{
  "num_key_value_heads": 8,
  "norm": "rmsnorm",
  "norm_eps": 1e-06,
  "rope_theta": 10000.0,
  "qk_norm": false,
  "attn_scale": 0.177,
  "extras": ["capped logits"],
  "init": "normal",
  "init_std_qkv": 0.0218,
  "learning_rate": 0.00113,
  "weight_decay": 0.12,
  "max_grad_norm": 0.5,
  "schedule": "wsd",
  "train_tokens": 298700000
}
MLP neurons of a small language model. Each row is named by its layer, matrix (gate and up: input weights) and neuron, and shows model dimensions 0-255. Each number is 500 + 25 x the weight over its row's rms, rounded and kept within 0 to 999. Numbers have three digits each. A neuron's up and down rows have the sign that makes its largest values positive.
After each neuron's rows, "fires in" lists the words (lower case) most often at its 100 highest values on Wikipedia text that the model never trained on. A number after a token or word is its count.

L10.gate325:506491434529480515529523495495539470505466508511508494483522485529445486522500513467500512511529502481471520510485501483492462463477511447522485517473454502495465520508519494476505533506460501501478538518518477460501494473503529490522456445512538506500473470507496527527510482518520516487490534462514436493526460495507545465496500548509523496486526512550512519504508550486514524516502494526469529515507541476501482548532507509511495486485512512446483517513513460514467470474478521494530532489475533524498475475486442519538447521443539477537482529493487515492468485501494524501486497496508484465504468495524479536506483526460462511509494504522460481545504498522472459518546546494466518520491532471502515540528503467507469498535492464482480490532513535521517488531488501
L10.up325:470503504508518509504516509474500507470505568500508474482536509545458468530486480507470482527519487501515478506480473496513519491462483548511512506517509558508496488494534513469502470501504479497462502529510492524531449540497488526511519493487491482513484432521542536499509495473551544460541511511464503456529491503535489475498537472446530515497497509491526508540500499464525494493517493535534537506524543489542523509474523508493493510476453488483513502539473495534491517523527527513528477527463471506562502514563502495484523525489448490501517458515513488461492475451523489493487492493509531478467486515515432493523489464469503505457528480455499517551537508512483495532500524498495547499491481527491538501508480514479478499531495499499467537522498489533495488463472466
fires in: "the" 84

L3.gate349:522489481505514499497482504537482483492497535516539476432494547509480509494494521491522497487524509503539514523491548480508499515495531543481497529486510504547498493492504452465478506519549463508464514504509464519511474513428506494489470463480533476507478510492513491502524495467496504500510532546513533534499506504543483494495495503485484496510488468503529483471504486543502496516517491544484430479497483491467479482519529463501485469494504486484511482503517506523454500498528513502466510459477507460546488515498499509511558460545511515485555517459510472549527451528560487480470501480497520517525488496486526500476527457465481499490502519518542517514553514469528492480528492531487489484465465454464456509531508496516487530507531451534454483479513539481505477538479527
L3.up349:525479477492522502459468464510531445496507522541518470535508528486554491464553491479472488508532451558508487496472536479474506541507538547500495488513514503487481472480513487473519515498521499525489530514508518465473492518510493500490526499516500534496493516449528518481521470460509551455555513488544490554502520445482471501481539483480511539450510495518510450510537529544495502525484509495509498524496535523495519488480515475538519492484566508548461518476529487501459542488484515548487505497499479525504500480498512528461509500494460525467502550488499518503520508513464523502507501504523484516464510499485507464499518515476516487477476515488501471522533488465513497511512513502498487501499524472528517516472536462491494446543522496502488524469507535429504516483487468
fires in: "a" 24, "every" 13, "everyone" 5, "an" 5, "poverty" 4, "one" 4

L3.gate659:457509508499502524517469547503509489511459513554492487533455563474501516504557481494465506538537526502493492527502519536496494487519516503557513516524495482487496487500510508507480486476510517516468493487470478472520485500482526494500518505499444474497499502473483475519529532451464504514513489491535537506510466501551521522484491494493535500488520495541485482491515455542455508524452521466498489519527464498502494482470515489535436502487565493509493511511475506531490526492467491516511504503467483445542529547467477542496531513524520516525514511537538492526477468468537495493516491514454459561498495479540536497488526501531499514462493544498486486515521512474513525460522493495523467498498519507503477488453486474506509472495466524461556476456522484482523526520493491
L3.up659:499489495486504487524480527531502479510504485528462470506544540472496514526517502493484512512514517510523507516460553512469525503493526498543532496469495466489517470509524511488513539515471483509510519486479502464519514520468500476488496530490493489480540521517501468469493529487477524546532541465539520502490477490542514513487495476523517490498492520506498513497503498493492498537507525498457488509532501482479519476507516541498469504513542514472492469488497485483502502509503481498546530485508491461534524555441428487483550541538529517533497547467542467479438483539520471490516482531466461531517531498443528509469492515461499548480498518523492494521519530486490539453538516552480493487448488507518486504512489478473530472493504499478522517512507449490541483448518554
fires in: "an" 90

L7.gate2:493506494496494519494540476541542483467574486503490549477473484456496468526492504477508477561476480516519513501498514508519462450508496448515512476541511541480480506495531456494512550471517513512478487488527491538527485519483514498489517553518483523532520494474474524517473497479512509547493449527502498484473500498471521516517523470511446498489488537444548502486527466513533491503487517518500482511514488482487511538509549509521433523511517494493525504492471551524491515537502505515481452500509515492500546497491450497429470435523524517504462488489479513518465524503507509496518508496514493525493522543484486488487501531501529473484513524482480502473490464509479520484490526509506522493472467526474531485481512489506471465529495491511496455502514463528427500495497535
L7.up2:510494519524494482505546463501531500468491500504516486481489505471465508534479462510570521515506517527494547509524462506540509488549552505486509503506491508528469523482505519480515500470486480494484504467479500485478531513536520495529491473527515519529504508495464500532478523486460514501522430502505531495442499519516507551498495442472480512449512491520549483509486517490488499489460528460470477469508490504489476508529530468513497467467492483515532513486495481512533520480498511472498473442515488491481454552487455557522451465530457525559462514503512517512487509466513496524513490528453494541503494532526494456476524482534499471463515483497491537518518527500463471498451494508535530503472530520493528485511501505548500493482515472472496498510476483532502458507523496
fires in: "or" 23, "general" 8, "northwest" 6, "president" 6, "south" 6, "north" 5

L10.gate512:478448502457507516488507518502473521504509469503486524547549473505462468470501524513457468486462492497492492519514466500503509437481526456473502534512487502561477519506498520466462478483521493495469489478519490477518533525473535531464485497513495533479478481485498484520534489503548478500481506509502460469526489522510510521469452526498517474460473490502482523522501534481460527522497498485474487473506503520485485496475481480517519560496511533491478495524492521506491545530451485464505476496525494510519439499491481494514490505514558475490459476494538450530460442498505482514471483521536519519514527493520484492487457537521460536519492489480508550480460470488472492507485504503503544473485501529518537545525472500493501459508536453525494484463510485518523489559504501
L10.up512:499486471535493474460491521435524503462565505501512474537483525506488464535511505531500462511523491496506509525523495508504472503513482540477534533469532524500487532540498487513465433535465497495519490504485472497493508503495513452491517515501514498510468472488491518533492477473523457514496478500454486508519494515516532494494530469491507472469490520464496486513486540466473490501505488491451511478522509493526481491496489521481467547470552498515478506512482489449496499471527483499503514497508515524471485481498537505513551464482498517526524484511498536474507510481533473522530512527468531463492523521523451515528556458504476491517501540518448513494502523527487473503514500471485529475483512550502536515482468458480531529528499528534499442494482527508543412531529517
fires in: "the" 49, "a" 11, "s" 8

L5.gate632:474458526538480482526477547461502475483499507496505559481501491526442449483508497522500519523505483511446471498451500514519531539514539504494502527452499513503519456524501463509500513477513536510498506437511535481496479500492525532541461457521501468527515465472447513513487504541543452451477481503549480510563484462497494506491499464532520491497490498474501533524482520521532545459505509486487486457532498460492481510485477493508454498523491510497520475468531529526481486498515501477469527512542509499510491489500524463496480481519479531493486492508501513449541471500517528501493481500461489516525491494480501491499491482465464518479536519486482483485476536527482484497504484524449461539498489497551475506502490508492505520508506474484567479517522500444503527506489527
L5.up632:486478500514512460509471521536494552525531537522492510503508461457535482533490469506536466492540491491497541478514499553486515501476537508462510507447523493478526463531476477503478506551476503503484480518438508500473502504516521492507473492494471492520509482487462452503536512522499454469478469507522512528495501493464490458500442508517490516511481498457499484483484468513484485518511497551536506490470453459493481502528469493490481488523441503527519522509566493494512478474561522504476508498528485538455530462509523500530543505527472476489503508537477517492523499515499526469492502492478487484500515482485503462511482511475492536529555484506535534480487521487457538510556515550515492481495509472485501502480466517494512493515538482474547544481492471480536510514524485
fires in: "he" 50, "prévost" 9

L7.gate412:489508509517523473488493460546480498565524530504502542537524481506498530512490490489530496499522537506546471549516505469491498498532472529494496516512509528516480501429508569510494515475521515493517526506449481523501488500461492510500468523479493516456544483485519483512513475473518496544483549542482479481495520409489522511497508498525513525511555518525470529528473508481488545531506526504481452462516501516451497478453473521535496515506516478501479520492522441517523475507483519499470484512505512479480487494512534512466498517515508514482446460461520488517476549546547478451487516495521478497549492545524508509494521512517480513514521508495488488492504530481489534503523509502465501466502532518518504531511463544500513491462501505495502521554467502493515490489512485
L7.up412:508480488480499500509471507560498465497500489523510523471567524494536510538528511467508564472510473545497522532512493469502482531516516544531507532500492486505516467503492509502496460489466422524472501524482478442481537496479498536465498474507476494486496492525544518523530485483487466545494518458476490510488493501532502479538503468503506488503499527489527497521514474490536502461493493510472494515510520500517462462498522496547477478533514494541544505523477468508480483518502515521505475518456506490488513543491519513517545511506505524524513530510494501495502490555533494468519509512533484524479571510546446503517485511471505576500427496514485485540518512532504500486464512537496530529505490478504469509491508534528504489501452503499490490480535532530489515526503460
fires in: "the" 48, "her" 10, "his" 9, "its" 6

L3.gate42:478533530486493502530479485480482454531509489554534503469520524519504481537472496503497508490505485514526480550491483455505517507445508482489492470483477518497549544485507523495521446515515509452469503471553497503518476488491497521520481482477526512499494544485518552475488458472519520464536506510509509506466491517538511513528492497484550482440485531524529510516466521523519508487468493488559499457497499490459493474503530521490532498433515449484488494536478542487479501491530489468486469455500468517470492495475520486525525496464497522536476463456516525524499525492497501501494484487452494496499529516504521515476502511487511511540429548518551496491510499475524469511503484504505511510504523507483480548530540494543548490490510471501494535511508518491535513455475474
L3.up42:528482494487500517482495518472484496543482471523502473531561503534509496486476539457546488544504500509547510519500505503499506486514513514482503555476471487473490498498516474504478477482524477516481510528504492526473474470465507555455510530541495491498509541456521464485511473529540509520441516558513490493491488495515512450455469464489508483471452527498503554494516508521490516529527474526496524494489491486489458537488535471495502478527511515480552486496517553519495481511486543462473483478485495504506517517526499472502509526495494507478501487492514465465495534512522481526464498467512531500493558512485442507502528514523490520547552523458551522555523457464488488510501464504494480471500518476535508526513531533513497515484467486514504467510528504524494511470478456
fires in: "was" 12, "were" 11, "named" 11, "are" 10, "is" 7, "be" 6

L3.gate344:497477489506511505511483501458527469505522449527499512493517480512441495513525482453505505484487489519483557550534514488499495516486482477509488494486500522489475487523512529479552479475501520521488457521489460499495499514477519495457525537508480502498496485532467449493513474443538468507507518553533508519488492493509515498494496459523461550523499520485451520524523469530474486524483525423514457513472450501516517502491477538527505519529512484497459464434440458472476509463502501488513540500497446534416514476535514500515499470509484468514517490531487513486510507510473510473484489495475485518506473546514545500500528481533486493468514513518495514513476468493494520512476524501493528497489529529481476524536495481507520465521507477503512490503504566505527477486474498
L3.up344:502470477496504503514538516536483515482497538487505520471532507529493548492501499467525572490488507494525538541479506488522502530478510493489501516504533521509505468504491514463549475491520526524492502494511531440494493490520501467520489471527489491516461459509509515477538515442496470536488556498522463493514480401497475537467503519535503535492496481506467503487516504513476554464527525514511489514478470497520516482496507532469499502497501494501473506482505475484481485462476505506510518505504485479505522459502478509482491491524452507536476438453529517417528481525442482480527491475510524527521513450497521524482473493501526503509514491494528432490485495489496516511519525446492504476468542507497508515491485518532499508463485480487488513549520488487468508487480554
fires in: "the" 33, "a" 11, "an" 9, "to" 8, "severe" 4

L6.gate252:495488498514525436520542521485498468460490469491503524491495459548412550540502549550497518501439475488464461472513507473483502503457495459561500513496455515521514500506514513500501480500512476490489533495531525486541504512465495493483478490493496496495484499464492511513488526502520452438532495478478492500480460511529538508482504544523472462495514490468507514496493492510539495497483491515440544512494489534516480481477523522493476490521493524487521484503506504516482477528504526490531493547524508476486472499528478529550490468506505476532458543492474453530459554507465459511479506499525465492501514499506482494507489518485515450534517519483464496431507507503492503524490522521491511516474504505507515516524535491462536466508540492514497489478519486494461527480489481
L6.up252:538461467487480553498463480480499511449501466496430524529504508517478518490466479473505504484500458487512455496497538486510497494504484524502517488419511465490515512509530507461503481465533511493485439491495484466474503534485509503510456493473495506496482528499546482509518473513500542510503498502474557475513526488482517496493476484500520536504538504497550540539497505530488526499487501511490490526450507477548495521482548511550500519461498487516486523503543476480482524464470458509479505486471489467505547476505549432514498511500496503526515515496509481486505513507473489496506519517501497502504508478460531560506492507568469494508485461435481515519505515508476449529478491487553513485503531495477469509507501501471481492489512489476501451497533479524464456521498493
fires in: "the" 79

L9.gate111:522509506547487492458535491525558489498507500485491491481486488483483490527510517476480507509494506501511466537500560503496496532439488459538466504460484519528487521529513508491496515514489506492501523504500508544511499544473499559507494492516495483528506475511529451488527540512468544505533505534557544538458478527513506461456492459498485441478470505479524467534485490512499484492500507563502502501487514484468477522499503498513537520424502499520518492537534535468512517549484506521506508492489476539505478511453489519504511466501469499521496468462498467481492504503494524482494507486509521477524526499469539482471480501490479460535476485538495512503543492528526511507496484477451457522428494492505523519488487507445489492486477482487514475477493507557457490508467472
L9.up111:488493525512503537516502512517493542479489501532467470507488485528508519531488484468494444506483467497506577513529511518510486510533488477550473486488491517476494488477506520511528540500476462503509503478525529494493509511546522542505465536473486471470472523470475499515500546510502474539509515446516473508494491504483511508486515505471484439523493497507532495482510499468504488506511433496475508503474511461505503544492488530480533497530490526481523480518489509490507500506497549430558540527508502551507510482478470513484473506484515497483527493521578514513472481468515529503489500528493547530460528509531532442559492513498490499519507533514503461521473527432503520503504519475521516484527467513519477470515550505523515476483491479526496524484542486485544481493527473
fires in: "to" 76, "will" 9, "tower" 8

L3.gate539:484516532522479503507544535449471472466491451471502461491490512522473545469503470463538483478479480473452495486516473520540463522501498495525464531484481503479505489505495512516538503476504492463499529489484453486542459474468542516493509492468539521455474513522484518507482479527501500486516478542476485526522512560495493495501472494534483506508480490525532483491482506489506470476502482497529468504485439469476526480519527479501482485469478459521579502455486489458466537487499474478509557505510498490513469511460522465518526488492496501550469492521506507533511525493482470545482516479545490540475520528549538518534491472550497497524460536532497489484478536499503504449476504456489516515496477480471481500504508482503494468486508485482500496523504526526466523504510485
L3.up539:523522513503516482512495469491469514489505502471488468507515482529533505522503553467548501500505490514522476534480492529510473476486501498508458479465471495517487558495514462524504483456486496578483528469519484500503491476480464530480527571472522510467519508472517478519469485517501502484489527514550524520513490535477529509497478442540525483480514529503558469497507538494479490468475501479533514456509491488432467495496505548495506479509479488518500444458530521521513501541542499510499555499518505526534486502496481496497500487472531482507524503513537497534495508482479535492469495486438525548476487473512509514527490506513530520468525475487468483479479525492516501537526509516516506559471517503481539529512511468498517504470483510493548549513519495538478502544486481
fires in: "named" 25, "sold" 17, "appointed" 13, "elected" 12, "renamed" 7

L7.gate605:460469435511502493487473485512501507516468505530458511557491500482496496466524506496481521506504487472507493524501523458486453500495502511484514560561486499485513534467511497481505494521508507457523504503532510504501485500542440500489543506449494481471526490499502519504477500518521481507513489521517468518498537528520485497446434515456495505497524490492502491552526503498478497485548494504520504508477539504479471498484522515498501487479469526541516488499532464507482473431488560488476534461429453514482496503494514494470513513530501527499444463497510516503517434496505475540501509473512510518537526481513486488499485472528509550523524470505543485558517479492475505495568510487519529501506491509514502472551494496478480476520513499490492474491529513500554506527481524
L7.up605:478495504486477505526543472504517481472517510549501460474505490498483513506470519457529458479485508512504488527533506494501500489542481502498515516498522516497519509515505514488502455510511524488482445496533518462530501453466515507493537490488467542501431533507515489450493523495475501500487474522504496498483489496540573517465480519529503495516519499505495528442501497507475461450528506500526494520563509527520494521493524505474502489474578501507488496482496520480527484473473547495497511462501525523454476481490447497553476515530515566557517539508512475489530518489514504459489495506511497454497469481507533474492452479483496543529500500516457507517511486485484491502541563494455502548514513484501507527503522502490479533478477505493505454549508494452492500485495503
fires in: "a" 50, "their" 16, "t" 4

L3.gate608:506526521547517499488550518527533579453484475490505516541498517492461531558517489478490517484501463505504503527502499524517502475488491488492488500523511499554501479512510508456499469506531471501481488533459483494533502507479498497508494513474509524488570507547507466502521497498517459466449503498505519490515500504513578511531434490443501489485503510528509520529478483453485484497540538495512512460516519499498493517498467527493510473462519523513512480483500483527501528483470509504523515518487546470465505524503516497495526512465509490513506550471455434483514525508528527446509486485477510524487503522501545457512483533489448521510530507484497497476523533522515508503482494522497523513502506454539489510503493519486485471527499428533495487535547524506499495517479456
L3.up608:515460492479482500474542490519522511537516485485504505477486479543483505496533511472526499487547517468508519483502502470496501537489488500503453491516517491512511492500497464506482514485489462475484463521542476518498502470524493479504520526485511483472512468495401488526464520484510460486499466488501520498495551444502505472527490518500512546509472525509468553482506497537515510496526486534527490517454480504535520472547503521529514468514516483499474459466447499490528466496473458455535461513494484475490511504477498486508496519480519511495509469459498450545514467503493525497497516466497526502543535476446469491501449513476507519451508518501486506532462517507460516502487575458491515525508514526509454549504450533522518508509464509475482490526502482484502532502477475
fires in: "to" 39, "cancer" 8, "begin" 4

L3.gate381:505457450517493531511507494480497516531499464503442510492509540521476516500511511511475478496470494569534512536481559505501454485488498500501512534473505538494521491513506455502492540491487535497512503512509523482517447508507509514506524506494479499514483498494498466525528510498490517469500513502518514557524488494500516423488504482481515478496467492520513455455522520490460496502523501522491507459493437483514434503473471485525509499489535562524507522492536500512459512541517518499502502491487555545490526466487448482458528511535536515481524455533496471444487475464486476508483499461497515486477509519485458475512462512511485545521508540502541465485498516514514465473472500468520508519488475512511516502493527555496501497516488484514520447501509492506504455540486468
L3.up381:502513497476524477498523450481523520481533469493463482505483517501500506488516537506506490456521476466514542542478538518521472495450481516488508484505491510533514531484508536520496510486488533486514485530532503499470499501476525509512531556441519485478467551516484471510509548457496474491482532523520492514472475486507544497489566478517538504519481530473494492492504507485487514503509524470498507469474487474461498520507504524496481486487514553550541502515519506518502509544501524521521513482518551519482524474500440525493528522493515512453535503540472459457470536474484501463468491465519518494506539500470494485462443545492471498508480526504508479476496469513527486473477537511551502503497523540498525480552521553496486480507498507460491479528507470535495490560476510
fires in: "to" 90

L5.gate359:488513512528520516477493466484501457508476485534479531534538516502498529522533524491505450473494519476483481571551495518502505486497557491520488540510514528519496489529497496491462475459500494487495500532505493502506480478530493528498475496462511512457491514494434486500509484474486489488458469476545497503491498495523523511544490525498475528501482506541506488493529481503560539455471513520485504559445481497491506483516514507504490453505519524501493468489519507521496546497517539484515470481505499467533479557520525487518469520488515523526497489490521467518459452484506480546495502501474482548536507525541511531485494545597516537511448502493537486494509532474507502518506470446519477510502532484483503545478471484509512515479486500535537475484501491523527500509471496
L5.up359:458516551540538460488503492523449477515547462513543474514514478475518472496483478478474525493529491498505442521504484471504501458476493481498544534511482488511525490515494506502477506511447516510481527490533492448514499508472510527487523547519514497497418468485495519490504483503469528524456500526493560504525490489551482522546465508503518489519485540496509505470499482484525466513486514500512464503497497469529512466475469507528514497486518464465470483511466518464458532530510500492451504481488484502446475546512500495529511514477481517513535459493530518537504513471448539510501506483498504491467542480524526539503482484536528517449484502505561522523507513513510485499488525493524462514489488486521510507535493459524487502457453517489504491509470522501494501547471480
fires in: "named" 30, "called" 20, "the" 18, "renamed" 7, "as" 7

L3.gate504:523507529533494523426468507490501503506458492521462467535531489483453480568522499472439483452466477488510487503480513499489461507505503492472438477493524518516482526515516530481520535544523501481474503490534498498479495547526515490467480491492463492556504509507505530518469476498514492475474476492531506481486485523480498523519468467495528483471477524531482521505510496464460561508516522528524485464440464479479516484452528505491492496493521522478447488506534481499497516507515503528501470502452500491489554547540507485476496464511493472509521505486479488457516483511480503522509500461475479528488521507518455505464490494438502532512478541517529477507543483452479520503514467532517555493522502509482507512492451480493494480497486461496483480500510474513515475494489521
L3.up504:501506515530496532485522514501522504476458533459514478474476519534458498524535477540546473474533540478497527501502469512481501519507525523509492524519478502491495493493523517484516512505499480482497530477494495536505483527477549550478491482519493491520530553499503508553493490479547502524486483507483492532472540530479504517522470502553463489497486521502475482532426472513507499524503462471489415478480507505503506493498529507500444506507510496500474489474462463478502509465447514530461470490518492477462510497498497531542459502534491516503544556488480473488524504507511507493489489501534464548532527537519470494474505497537484527527506493462528506527532471514519455482552452516451509485507520498472505505486494484487516523549524486525497490493443519476523528477506508
fires in: "south" 19, "north" 17, "northwest" 10, "east" 10, "west" 9

L9.gate363:507500481502512527517499513526510476479480495546506528546454500453485501564504500508492516520511538489480495532482522492486527496485539481546535494525489540523526468454547487494475490516480486477501488525456482468545461513482495520529506535489460483507494461517505486508506512455481481518473515482539519501498484470494520554450519476446524478475540503531474500544528479518508543498472497470491497495541511492466520496448491526498478530467539508515484486519492499488487517519486485525499486432491519462521520528506500512513503481525502502506515531535504482487494478492502454465475490487499481537519548510507529523476503495499464552483499549461487464599510473513509480502509514539510496513506522493549501485501522485542530471503470532515509496458507449507499505499478497
L9.up363:512520442478491495526502526523482485541445505555516504504508529499480504474507468476503544520508521512485474538434496485505528543501543511507547495528529487483510489469504490477484530500457477523499477502481501479536468501503530478503511545494457475480517478498470515504521505455491491515493491501553496534495465464542508520454538495470550493480512474515531487503497514520547535514434524479497528488533510532481527499485465491483487460480540526520483498516497463470460525488478528504526490553516488468543484527459480520494519499543528493518535531502525508513510451508510467508500474515486477536509519555514540527473509511502454473468526498496519472546529497484484533488482475500496496507456531496521508508520475473525514478531512542477532497469498478530510498507502524
fires in: "an" 90

L3.gate315:545484537503504516487508543511496558482460524548515515487503535529470528495485519478526494543463471479453524485520466477497516453502526458454501528489510494501517456484527505503480490484444517523517490467474505513489497551481524494510500543541486531507495509511507489493463505487505497499511466508525489513542474476502494481526483532517521478491481463481475508468529575501486493516515463518481505506519529452529532501461533475507494516472521524464535510435491483530496486488534506489518533494517529477523476472524512483504518523487470493583469540510519550496469461471482504503504514493487495487506494516511497544527497479492485477458498528478490481505489521553474461507503515536449475491526519518506452512498521482490468518507468483479504463518502445453503502507495510
L3.up315:511469533522515485479491483459500536498502505468517472513506502480461513464517527500459526520519520460525497487459470447512533501536485551506526550468506481490499471556535530458500502484494481536462538512518485555511495490496539532542493555551467506486482492513525467481515472533543489506495512552483474496522482510518527483511487490488492498486498514466501531483495538489558484504476471501505503494451432527538502502455485499551494532481496494471468493524540510515496505478476498477501463489520475468529537510493471493510487544498532493536483506499503469497523517506527485507513506486482475530532527467503494469535455475483483518538506501526494509462494491506494495472481487511512466491511467510521490514500456455513503526530513520486466538524506462465479490450463540
fires in: "she" 53, "he" 15

L3.gate160:480520525478517482514468481556477522503493500496521505463490493533498492542509520444509524555478501490510506513534509482476451482489497493501464500486517500494482464456502510492520500493499497442535478488513465447508513515485521512484528517456524525543472488556515512509510506502514482504478508553528504475459527491493486495520463512450497488431489570490508518485483511539524496500499524511586482496517469481458473496505511488537481537518514466481505493468510498491526508496508458494491530478477506510503493510479505483499535490507469538513482465501512503507528510457501496491494500506510528448478506493514479501452502502474544517520447548471496516521489470472442498524487529485518450500519519449466532510506485487550548517461448510512497486507478527490505495458485526
L3.up160:483513520537500496526496565495513491499487484518484521514521506488472513442467462506473507478523483505572505547525523494538533536512465477515475507482533509501489542495496485493481493477480445513487493465513518548546472509496486480468502552499504464473475450521484470509478483519520532498485523506553491500463516473518531505485467513491526473513469539496511548480525513504508469487491466467489496463516509447487462487480487494499513474443516503506534455483493512550496504497489468493499530487454471474506503516488513471500497505517511466491498470452481498549539449478519465504473502484506495495520485477490543495490467543534494544549484544507504511519512485508483517492491509515479525505440478467497513504496511523521535467512496486491471522490538457506519476562471515
fires in: "was" 48, "is" 19, "called" 8, "to" 6, "are" 6

L7.gate237:497503511514486515462501490469516477541480480543492481533508519471476449497493532495468515479520498555548479526479518486490447491517499475509471509495507496481475446496537504481483503469493486478479505505476452480509477521503527505479519535532492511542520496508511474529516495484522470461514503503522462474491505457504508494493472471460553471465512572456517505508495535508548510500515529490502506559486527495492513469508490478531488531475530507458475463511501486497452503503479525472496463489481487456523530490483515514523489508463489508528439494500516524521508523479484478496488511489503446530496525526487512519505488517539467576529489538488490455517529511514475536498486480533463515490478499495518555521555453480515503514494482472468459460506499481513498466524464526
L7.up237:512505521508512499495500522492469478509509499502494520513519533483498505488441484462488517491508486533501485468586517499537537519528515524504501507472540477479516496499449515478517497490496473485502540485488499498549502474499506491519502498532498523479494507534494530477538501499495503531508529478476514491433514489511498477508467496490495498486492494474520484487502490477483512512509515466508506528510501509503480474521458468469544493518519479488500543515500490462560532449506430472513551459410519513496491500479493479513510546503423491510493517457507507511521545503484493503565608550525489470458491518471486514512543509509507514507475516487509505506491514500494522501490523499449494520470501534515511491497477477518493531470467517494481470500536497471472466510531488
fires in: "the" 22, "is" 13, "his" 8, "only" 8

L3.gate699:481534521481517496440521492490515488508513459490522471519486526467468469507508476477472500486511506515470516507518505493495496520493476529507497497473511526508490478514510521484452486506492451443497496476460489438498508504540514483480530538498487499529474496520538471515522477485485463467512490500511547497521513486481457489517475465485501484500544528499441520478525517473524491519476508490497467503459470512534485452488501460458487496501497508496474542499475512512488451468509492477486488504471481452462504505475541462459476510478508486566490502460517522481502473532544484492514503488468518525513480500531503542511426550557429557514518526512505508517548515530463511501464490457487503470461508500455517505492485472523513506506488474529482493521518497518526489516470516
L3.up699:509495526516508509448466483520482510483519475490505526464437478507531511560519466480535568512512548523490473510524493497509543517504529487510464527497540521529511472507488516472529494519501501473505511473510502461468470519493514532485546519511527491513482512511518448555499474476493478447551502537497504505496522510521494508527467516449484482524537501473485523449470447491529482519496500511470502521482475498501470477482511492468509514477522453499460492446523503487504514486482509510484483487479463456521496545447510509481459491470521524493528505509490483538508506528534463481516497529535494551498525517472528519491481516506473547473487498532533510495481497503474515526513490500510499514489512475476515501499485502507502530453513533523498476464507485452532441558487533
fires in: "the" 34, "a" 21, "its" 18, "his" 10, "with" 7, "their" 5

L3.gate190:526485479488497555523498502511501480516479456522498494506523518514501567493468481488470524536520457477484541515489528462554488498506557547526454476473510528480495518467500530491503501460509507455501500499556477493516510518516539517529496503479514493450495529523551504515506474471485486467501501518516489529494506494495482481508466514495479526486487460499505487472477518520467496500522466450511517496488503447526519507494456478535519535498528457505548509504482480475465445516527531507502544510489508495506482531440488495479519523547506492467477493513499534472507461475551484546498493465482496491520502479530462490513505514504446484516487521484517450534488541508486510473481472466568459480522501508555492523516524466510486501524506493484504489492539529524492519512473510
L3.up190:507475523513509498482432500504472537509477529449518518473489485502520499508490499508531485494507476472481522551484513461499509454486528500454443517493524571512479503464499490503493484523490488482499497508533502497482508483508530465541480551541500516521491491478508498510509511464512473498520502495527499488522533507486529458515457476514542516483505515464516475489469493506509522505488478492533507505549537450486503558448505503529476482526481479515550451508491497485475516500520519483541494515523484458510532452480445462476451498477517479463490455533488500514474511500501456512490503470456521497573504499454482515491478505516483530465528509530508503515478477515499505536506483499493506516541522509451514475540459501473502550485478506494456463487493488456516507508471515
fires in: "that" 73, "be" 9, "he" 4

L3.gate170:483485552516477490484531493501479540518511512469485491511508531535460491484474490560518484458449517502498515523499491527515493494513535533503505473455473530500496489466522462531510469496496472513489504540491464513481511517502523521524521536475517523516506510504519475508479480529482475529513493538555477515499472506508533465512511450529525497506489503483490545492487530529524517520565440510492523485504475524494514489498492526505562453439512494516530516491567476508509487517501522483522520487496504501514478523503520513487501505507528467522544528560494526463490544509526473510493501491529511481568576528498529491532510469499525521481505535528484480499478542515477536478531541534500503479499524519544518511510527507502481504491474522528493539540523540517486490489493460
L3.up170:500519524504461502515517501466494523539530467524490534484511562523482504522531497470515506515445432504540502502515497545514526478507507494505526532501517511489486498428503487518491473518470477527526493518486472521473444526485498494517460521561520505516472508499463499492479522513454480477506506499497532513508513461510459460558485514493446521478499493492466498429497511491485511502513532502481482513526500500522517479503475529524471449450521493529490496523485483522532483524471488551471499462459502448533475530517505477495476502518456508522510524504525524504504470504480450540503516510490491530510525464516461488517527499503503492498476494467509515536539512473506519459492518504498507482563480479497446522516507536527489537477509492542467465501495510499463476477512518
fires in: "he" 23, "she" 22, "it" 15, "would" 9, "replaced" 6

L7.gate609:498492479545507555489477488506479508517507494504478494432499507514492479492472485492524502568517517517525496536520486529510540511471503496526509498536472492537546493489524494463511490515501475501516535500522494486549495514472504492459503585510506508499469504477514503494519521529529501496489499547546499495455472445525479494479475488506535475484500519434483519464527495545511461520524502478511490513478453485496532440513515455488496525492564493484493529532466502496494488518494533514510518457464473472464505498523495479477480449489500530516490504500498499492509479481432436476535531502525484503451511498499472484487487470528460500460524518503456506496477474506463506502510525522464516516517533498492503505527469504483530521483521494471508440500546496511493475531485502
L7.up609:538481490491493447538482460517485490514484509472501454514533526478471494516514529501516533534532514464537481468483476483532552503503481486528522497487487515466545531474486497518550467493479479480498494480493519500498516487519479472497514479533485478457499491512510483452488495478507533461446438486500477474518527478516476512470470488513511508495565499527451498501487533522501461510495529513506462506491489530455485502516444534474517467523520465494497544526508509483521464473560521518496473478534499492490462470491533490522501519524519539508489507494483516509521504509488495488528484509504446523479510535488517529496498482504488526547478491515525556470551509515526499510519503479531472560481517522555516533506484512463533519476482484463461530473520523499527548516496505
fires in: "a" 54, "an" 7, "of" 6